config.toml
d_mlp = 2048
norm = "rmsnorm"
positions = "rope"
rope_base = 5350.0
qk_norm = true
tie_embeddings = false
init = "normal"
lr = 0.00194
decay_fraction = 1.0
final_lr_fraction = 0.0
seq_len = 512
train_tokens = 1076000000
MLP neurons of a small language model. Each row is named by its layer, matrix (down: output weights) and neuron, and shows model dimensions 672-767. Each number is 200 + 20 x the weight over its row's rms, rounded and kept within 0 to 999. A neuron's up and down rows have the sign that makes its largest values positive.
After each neuron's rows is what it responds to, as a language model described it from the Wikipedia text at the highest values.

L4.down0,237,241,189,188,198,197,210,185,206,222,219,186,216,220,198,189,209,208,207,187,208,214,226,197,191,233,198,216,186,217,180,223,222,206,208,214,233,201,205,200,160,203,199,212,193,214,215,226,193,189,205,250,180,193,187,198,219,185,191,150,194,217,180,180,222,198,189,181,176,190,206,179,218,199,224,186,202,243,191,226,184,188,171,202,184,210,201,216,252,201,232,212,214,174,204,216
Plural noun tokens or their final plural suffix (-s, -es, -ions, -ies) in running prose, such as boards, festivals, schools, treaties.

L4.down1564,232,173,190,177,178,212,192,196,191,176,192,219,207,219,160,165,225,206,211,197,212,210,198,162,212,257,248,212,174,193,175,207,203,231,190,202,160,224,207,195,206,194,205,226,183,215,195,211,191,171,216,209,224,188,209,203,209,156,187,200,209,203,209,175,219,202,224,175,203,180,173,214,188,169,211,222,203,202,198,215,183,201,210,182,187,199,201,193,184,224,183,216,228,202,206,192
Mostly " and" linking clauses or pairs in biographical prose (born in Mexico City and, 1950s and); also mid-word pieces like Llewelyn, Prisons, cylindrical.

L3.down1173,152,213,206,156,202,188,234,187,234,209,203,190,195,225,173,205,186,223,181,208,189,171,218,215,227,215,198,191,208,236,193,166,187,185,200,222,219,181,188,194,240,200,180,194,197,192,208,187,190,202,209,219,175,177,212,175,201,223,206,180,174,215,189,228,236,217,193,157,242,201,213,223,190,253,215,204,183,151,211,196,190,193,227,161,199,227,223,184,194,222,204,152,192,181,184,211
Words for writing, publishing and media production, often word-final pieces: screenwriting, magazines, write, series, produced, documentaries, publications.

L3.down565,183,229,219,229,197,189,220,211,189,192,225,209,231,193,198,213,176,228,193,197,192,193,184,208,202,158,211,170,198,187,202,225,199,217,170,233,212,188,213,204,183,188,184,176,223,190,209,184,219,192,204,225,228,208,198,207,175,175,167,227,192,173,236,207,198,221,231,187,239,201,171,221,190,209,192,217,205,206,212,202,179,140,184,187,207,201,240,217,184,203,175,204,208,179,218,194
Mainly "signed" or "signing" in footballer and basketball transfer news, such as "signed a two-year contract"; also mid-word pieces (b-ail-iff, p-ap-al, bl-og-ger) and zeros or Length headers in table cells.

L4.down342,186,225,196,223,172,179,209,212,205,218,228,188,184,189,237,199,198,201,229,197,202,208,183,176,215,187,205,197,158,210,212,224,226,195,182,202,170,239,190,157,221,162,220,213,228,198,157,188,137,179,224,195,190,172,180,212,177,209,184,162,164,206,170,225,186,213,188,184,191,222,159,213,171,209,199,220,195,173,188,188,189,208,144,238,193,209,203,177,204,197,209,198,221,196,200,173
Words or word pieces beginning a wiki section heading or table header cell, such as Description, Reception, Overview, Length, Turnout; also scattered nouns like year, review, shape.

L4.down930,209,207,158,189,203,206,223,238,208,208,237,185,202,207,201,199,213,214,201,220,204,203,205,176,201,171,212,177,216,186,185,160,208,205,218,176,224,164,219,200,215,197,183,200,203,193,216,187,192,214,196,197,236,200,186,234,192,229,202,236,161,212,165,202,154,229,209,253,193,240,238,180,243,225,198,193,215,186,209,216,186,218,212,202,198,198,189,229,197,215,217,185,207,198,181,183
Word pieces in the middle of multi-token proper names, titles and rare words, such as Harper-C-ollins, Charal-amp-opoulos and Roughn-ec-ks, plus month names in tables and dates (Jul, May), often in table cells after "|".

L5.down1413,183,223,213,210,225,174,180,196,203,203,229,212,195,188,219,216,195,221,213,217,181,238,191,198,200,170,194,185,224,220,208,188,205,168,197,203,236,192,172,190,188,230,187,203,216,178,193,160,194,234,195,181,181,200,219,197,197,178,202,217,191,190,214,222,185,177,216,219,206,177,195,186,193,210,201,222,217,179,263,233,212,239,203,204,186,203,200,203,171,196,197,228,199,195,186,190
Fires on the first token of a capitalized word, mostly month names or abbreviations in dates and tables (Jan, Jun, April 7), also word-initial pieces like Jul(ius), S(MILES), Jan(ata).

L3.down1209,185,204,201,233,216,191,193,202,185,229,174,252,167,221,215,205,203,194,160,187,193,145,223,180,229,197,166,172,211,213,179,202,188,211,217,204,191,191,170,226,223,201,190,247,201,208,200,160,206,181,189,148,197,179,192,201,205,205,206,214,190,205,206,197,203,180,195,172,210,195,204,222,219,204,174,225,171,211,205,190,200,212,221,210,204,183,171,197,213,217,207,191,214,201,223,197
Conjunctions and closing punctuation that resume a sentence after a long parenthetical, clause or list, such as and, as well as, or, nor, ").".

L5.down1053,200,238,224,217,231,216,230,190,161,189,180,209,186,177,177,185,155,160,213,187,175,161,211,194,199,164,194,239,201,197,189,160,166,192,187,176,230,171,183,179,188,174,202,213,199,222,154,174,237,188,202,217,188,217,203,181,185,163,182,183,203,196,190,205,206,153,183,200,183,180,196,186,211,194,207,172,208,184,197,191,194,192,213,215,208,212,191,185,202,231,210,189,214,203,177,185
Word pieces continuing a split name after its first fragment, mostly places and people in lists or tables, e.g. B-ob, Rock-ford, King-ston, Yak-ima; occasionally split common words (b-amb-oo, b-oun-ce).

L3.down1039,230,209,218,164,187,184,233,239,190,192,216,190,195,205,195,219,175,173,176,214,206,178,173,202,231,167,157,193,203,188,207,222,164,181,203,195,204,185,188,227,179,218,213,198,223,185,173,190,218,208,155,202,208,180,206,228,160,186,226,218,186,202,166,206,247,187,206,184,202,196,184,216,165,220,208,190,210,221,151,227,174,187,185,214,209,169,167,170,180,189,177,194,179,180,179,234
Given-name tokens or their first word-piece before a surname, often in tables, lists and credits, such as John, Tom, B+ob.

L3.down1955,194,202,191,237,187,219,210,201,210,219,182,195,210,216,182,185,198,199,178,199,224,206,203,202,207,217,217,225,209,207,200,217,174,196,212,217,177,211,196,217,193,208,189,204,228,177,210,222,206,190,192,220,195,193,206,203,217,210,166,194,197,191,194,208,231,213,190,183,177,202,216,206,210,191,208,178,197,171,182,219,204,180,166,224,186,215,169,193,198,211,205,204,186,233,198,170
Tokens that close a paragraph or open a new block in Wikipedia text: a final period plus blank line (intestine., arrived.), a table row's leading pipe, or ==/==== heading markers.

L5.down1303,203,186,226,200,231,204,206,219,175,198,170,188,194,197,197,186,225,181,201,186,225,189,216,202,185,178,191,187,187,198,196,208,181,214,188,174,197,210,169,194,159,190,229,221,243,215,203,221,198,196,211,206,206,222,184,199,196,173,207,209,225,222,176,197,221,225,214,174,217,187,173,186,206,182,240,200,190,168,176,202,195,173,242,183,189,207,189,207,181,221,195,200,197,172,203,165
Mostly "and", also "then" and "at the same time", right after a finished clause in narrative prose, introducing the subject's next action: "transferred to Beveren and signed", "and then entered".

L4.down1281,213,200,221,204,194,221,190,199,209,244,196,180,189,213,216,220,206,212,200,189,225,209,191,203,228,206,188,185,216,213,191,234,219,201,174,209,166,185,256,216,152,187,191,192,202,226,214,190,199,234,209,193,207,225,209,223,197,182,182,226,191,203,166,198,216,196,246,220,212,209,165,230,176,202,198,185,193,178,180,192,216,219,177,225,242,200,211,217,214,221,216,180,235,189,167,191
Negation words and the word right after them, such as not, nor, never, even, longer and than after no/not/more, as in "not even", "no longer".

L3.down1554,199,199,255,198,187,206,167,213,199,198,170,214,224,195,215,187,239,170,228,201,192,208,192,192,215,238,200,216,176,207,217,199,172,210,211,188,221,173,169,226,197,230,174,193,217,233,217,225,167,197,186,186,187,186,188,221,183,182,214,154,192,231,203,217,223,149,178,193,187,206,184,236,199,171,209,196,184,203,194,208,213,196,237,185,188,210,207,187,216,159,185,171,224,188,203,215
Later capital letters or digits inside acronyms, codes and abbreviations, often in tables or infoboxes, e.g. KAG, EZLN, WDCA, DUP.

L3.down1394,161,181,162,215,221,213,182,201,206,169,198,200,183,192,193,213,200,189,222,200,216,211,175,229,228,210,214,221,198,190,188,208,203,218,196,189,202,228,200,233,179,184,206,187,200,230,204,191,196,182,224,180,222,183,178,235,202,206,194,191,217,195,248,184,192,197,197,171,222,230,249,204,210,179,205,240,228,185,209,239,203,238,178,215,197,209,215,203,165,202,187,222,217,190,206,197
The second word of set phrases after a determiner or quantifier, strongest for "other" in "each other", also "many more", "some of", "over the years".

L4.down918,186,201,189,196,205,173,178,195,200,159,156,229,185,182,177,214,209,207,207,181,163,159,204,210,211,190,208,194,211,182,166,200,222,216,254,199,204,236,192,215,206,212,225,184,221,211,203,197,199,209,160,195,225,209,198,180,202,198,205,161,207,233,198,194,241,188,180,188,174,196,195,207,178,186,185,173,185,213,199,187,174,165,215,204,235,159,172,196,273,196,176,177,164,199,213,190
Final word pieces or second words that complete city and place names, such as Calg-ary, Chenn-ai, Los Angeles, and Stock-holm.

L5.down1540,196,199,184,206,187,165,220,200,194,174,161,199,222,180,178,204,207,164,214,215,214,202,233,172,194,201,131,209,205,192,193,257,201,208,193,215,169,214,224,191,189,163,226,198,257,209,233,206,199,210,181,166,189,196,201,193,204,203,211,216,208,208,178,231,209,211,212,193,189,186,144,246,170,194,177,227,197,201,173,209,214,190,224,207,190,209,214,243,184,209,206,164,185,202,225,221
The second token of a capitalized abbreviation, code or name split into pieces, usually a single letter, e.g. K-L, KV(WM), KW(IC), RDS.

L5.down380,199,215,232,173,220,183,182,212,230,225,213,167,191,208,195,214,214,209,202,204,208,191,214,165,203,170,191,177,169,175,229,178,173,210,217,185,191,199,218,222,175,174,197,224,213,213,191,195,190,195,198,224,172,227,217,214,227,198,183,224,204,188,209,190,179,214,220,201,159,172,194,241,206,186,240,179,198,164,195,197,224,195,205,212,186,213,187,232,213,191,229,230,175,237,176,180
Generic nouns for a work or medium (programme, series, film, book, novel, newspaper) placed just before the work's proper title, e.g. "the ITC series The Prisoner".

L4.down1895,181,207,205,249,230,206,206,189,202,212,205,210,247,202,208,203,211,198,208,195,183,213,193,202,194,215,178,185,178,183,184,189,192,167,202,215,175,214,196,197,181,177,207,197,199,211,244,217,218,213,194,184,158,168,175,173,179,213,215,191,194,202,129,207,230,200,205,180,236,194,219,195,188,175,234,212,200,161,203,204,212,174,187,181,183,239,181,220,211,164,223,205,202,196,182,186
Tokens ending a Wikipedia heading or paragraph before a blank line, such as "==History==", "===Condition===" or a closing ".", plus occasional word-final pieces like "S" in AIDS.

L5.down610,190,234,182,179,203,185,187,229,174,217,186,196,205,228,182,217,213,234,158,216,195,233,179,181,213,178,188,177,202,177,211,193,185,212,165,216,217,199,223,229,218,193,200,207,230,171,213,218,199,199,205,192,216,226,238,225,190,223,210,190,192,205,190,199,196,169,186,195,217,220,233,189,162,200,237,166,205,210,216,193,211,185,169,194,205,207,218,177,212,191,225,201,170,168,176,170
Words continuing a quantity, partition or contrast, such as others, of after a few or four, not, nor, than, other; also small digits in table cells.

L5.down1974,180,174,191,220,201,218,182,188,205,200,224,222,170,177,229,165,173,180,227,174,209,188,196,237,223,200,172,190,201,177,194,216,223,209,173,179,213,202,198,194,197,197,161,179,209,216,195,207,209,209,212,190,201,211,197,198,194,216,230,221,234,206,202,193,186,206,180,233,187,228,204,190,219,210,182,203,233,204,160,173,171,198,193,201,206,185,200,153,182,186,193,204,196,218,206,240
Section-heading words right after == (Release, Background, Personal, Works) and "his" before career or education terms like contract, scholarship.

L5.down382,167,175,217,187,209,196,189,210,216,179,218,198,183,207,187,232,196,200,168,190,189,201,169,204,229,184,219,240,185,186,221,189,203,173,164,201,237,186,185,196,192,193,196,180,203,209,209,220,204,130,197,200,204,188,222,199,182,188,187,210,206,219,217,163,206,192,227,185,178,224,185,200,202,226,195,165,196,213,227,200,178,207,195,178,209,213,241,202,233,188,175,203,204,211,204,180
Table pipes after row labels like Turnout or Total valid votes, plus infobox field labels (SMILES, Network:, Formats:) and verbs completed mid-sentence (received, spent, spared).